From a checkpoint of a small transformer trained on Wikipedia: 3 heads of 128.
MLP neurons of a small language model. Each row is named by its layer, matrix (down: output weights) and neuron, and shows model dimensions 144-271. Each number is 500 + 40 x the weight over its row's rms, rounded and kept within 0 to 999. Numbers have three digits each. A neuron's up and down rows have the sign that makes its largest values positive.
After each neuron's rows, "fires before" lists the tokens most often just after its 100 highest values on Wikipedia text that the model never trained on.

L17.down722:571476501518544538535430531460526537405503517539495468490505502531472417496539495430487580545491450559562464486537500446534461496486488524450498484515506462493453523502465518506539525505524439506529461494433516508520538508463510455466512469512521523499535533458482460502497470510412570537500446470474543493518522499542465540452548483507425519548478485483515425545517563521494482553513
fires before: "\n", " He", " The", " In", " "

L7.down786:455468585527545459488499535495453530479481474488431497510482486549487496527452480495445509532478533556463452519524523555469421516495540525530508461446489554548534470545522479520521459460505468491498565485545529494600542480475536466487526537499489436475497486479490464544477509573551475432439506465488509443565469483433551549516501363454478446561523426533509539547533483494432490545453
fires before: "\n", " ", " Ba"

L21.down456:503494580554481529462545435522433487449495511404477464484495496501574514476571602523443562511500519476486406533502459502524498526527491558444487525518511480460494487464487436529546460454490449449520533537476514489456488504503467490465534533531513467545560482432494534468517438522427565501457526489559517496508536486524427481521588480489505545509548489523503519562439517468558518560512
fires before: "\n", " It", " The", " In"

L19.down228:492498477564451446486511460594505579499447511555500381506507454478529485467544474471551535531551539523560533462449484426499460501485480583438521511469500468467533544452558434500529472463528459486550525562514442516641527510486540494480579472513471534525488495507555534522590505472501472511420470465478488497454497496455517477447432523523545452505505478522388493521488529463508510493400
fires before: "mp", "le", "ch", "ach", "en"

L7.down714:463537498439542508570500523579477470550549495511481567420496479546482483415540460451477530583462493513506550464455532517510520572553484475458527466470505500498499527431514471505481458460461473434419492540390483517562499548506516521468439470520444513448527492501425528447539535467522515470444488487530477483437471548550540495520508440505535504576440438479496486499557502510404543498481
fires before: " is", " was", "\n", " "

L17.down863:519407472450460564569543537526525497554476483527482511492522448495544492510505508590585539487476478562495476535560488472511566528472501473488500485453461480567501496541544494448529528478514508506503478514524543427512431451509468502467551455555465537534474482542513511487591567494435528432468469447456540538503520509445454493501462489574485462535518515545498469500533498581464437576562
fires before: "\n", "After", " |", ".", "With"

L7.down243:455528512457472477580503440514483449475522423486464508548490528500549493526551550443602550514502479446527550511490507500517492543504430519514581507482493502551516490495549512572424449476544482460455533536501456500551496451502523459534467470553497508509625467460510585470538520474493488517411528585481443442458483553516490524521545497509436468540481538531544474537512500498523524582521
fires before: "-", "\n", " "

L19.down392:454504524471492570468468553523441502487517587483419473449443446496538413505470545473540511514519517489504523490563517552495440436547524495521502566503524473446461445495524489569484415482483480510508513521496402483561478504510494546511488491396493480551440429477551520481509502490553467480416491455487468548523488517505516545513488473507463436525519482511528501488527510493451488506526
fires before: "|", "\n"

L5.down998:431544494496488464535552515527543515518506601485469495516500530479490545508484465522555567583572546549438603494446529529466483517440439469428540526499522493546566547444488508524527513545473481563564545524459516510585492476507472472522554426498503540444519507546626607562518536556537447491539498470498490532471524474535495453435434541578461487460486502481532581566526479548484443502528
fires before: "ch", "le", "mp", "ach", "ff"

L14.down367:538515484545436452508519500492509559550571425532513524442539498570500542512477561551520445472459569539442499499496447461536480579520534524506513551454499526590501502535496490472499552429502458494539500454480558478532441539532439456428515531508492482493456516507518507492527434484465515461490425564466476545438443525525478525465453467508492487528515538580544576400500498530445522521408
fires before: " |", "After", "Note", "•", ".", "History"

L5.down441:539534480472520478527491530492550488542526578496548499552512491487500461577454461391497515554474543523465442485571457470453529481521546425535481518490462448508592543532449444477505513465460485592538443389470521501481523462471520492515502511488576469448497499535525495539499522509448536457560530517466464532453460441584582530567564512433496511456485480469488532541612483472452515530452
fires before: "\n", " ", " (", "["

L14.down424:573542560483535475544449529527460494492561455524506416485388554446528588502480514525511500495546509521488514412452498424501568566484506549498419499499427551547540575569506555477459448545505520474592509465509520505464498552472407466528408496570486537519480429472504485508488446490512452497525491519518479524530475539463557475497479465574468485498530525562450520427499497570525435516488
fires before: " |", " by", ".", "s", "ed"

L21.down400:524512494474510490504481436507428501507525522510545522507510480474529480521497458498448427456548532465498509480436438453524530502498546539499487526497458556553563471446519436484504564419532465514508511567505476492465515477566499491489468504485499489463505471493574452494507491538451528511579507523524493493471447555532446510573456478517458421529477574535531524495450439472492484409529
fires before: "\n", ".", ")", ",", ").", " |"

L5.down613:433574517528431454517531475444454512519540476465490471509521473518487521493440485460467530463488532512465512464500494473471450499554466477470490469447450501528496542471468500508435562524561504535490487484545517490560523496524506394509478453507515423494494548446478497503515558476499448472476520543507499475431543498450464488598481515548476451476520483537474510527558490546563582517576
fires before: "\n", " be", " have", " ", "ple"

L13.down947:482517505529402539475495519497538453520491526460477462462558532519491505537484507424465498366567516498519513543533475488545466517522530470561493460462527536495519508525544378537505508426509513492403567430553498576443529456519516498537461607522491423518503501491519520583533495487429548532485517399499479497496436468556493493564474452526497509479514433484504488507498524412502525503548
fires before: "\n"

L21.down411:507531517431524578502520499613569549534612502540525456470484572472477495472529515503490516518433525494451527545470473519477552566447446438453585535516525489525450425401525582548477489501592509493584466524498464546492544528531493499545528442487615526490508462481497525511548546493516468496480512532508454512508508601517529504488583529501501492496486477462551523416508472472520487498457
fires before: " |"

L5.down309:419562482524499502527528494457544508514523537460463506500540486513440481491482521407462537447519567508506465539514577485484476508581428480473488484554485472593519493520444432497502475469496491490508506458488540569535518470576535492524532520469543434432456574528517486488539513507473477590476515517436492419467444464559517475497490503485499497504436465475423467482540468503513525515519
fires before: "\n"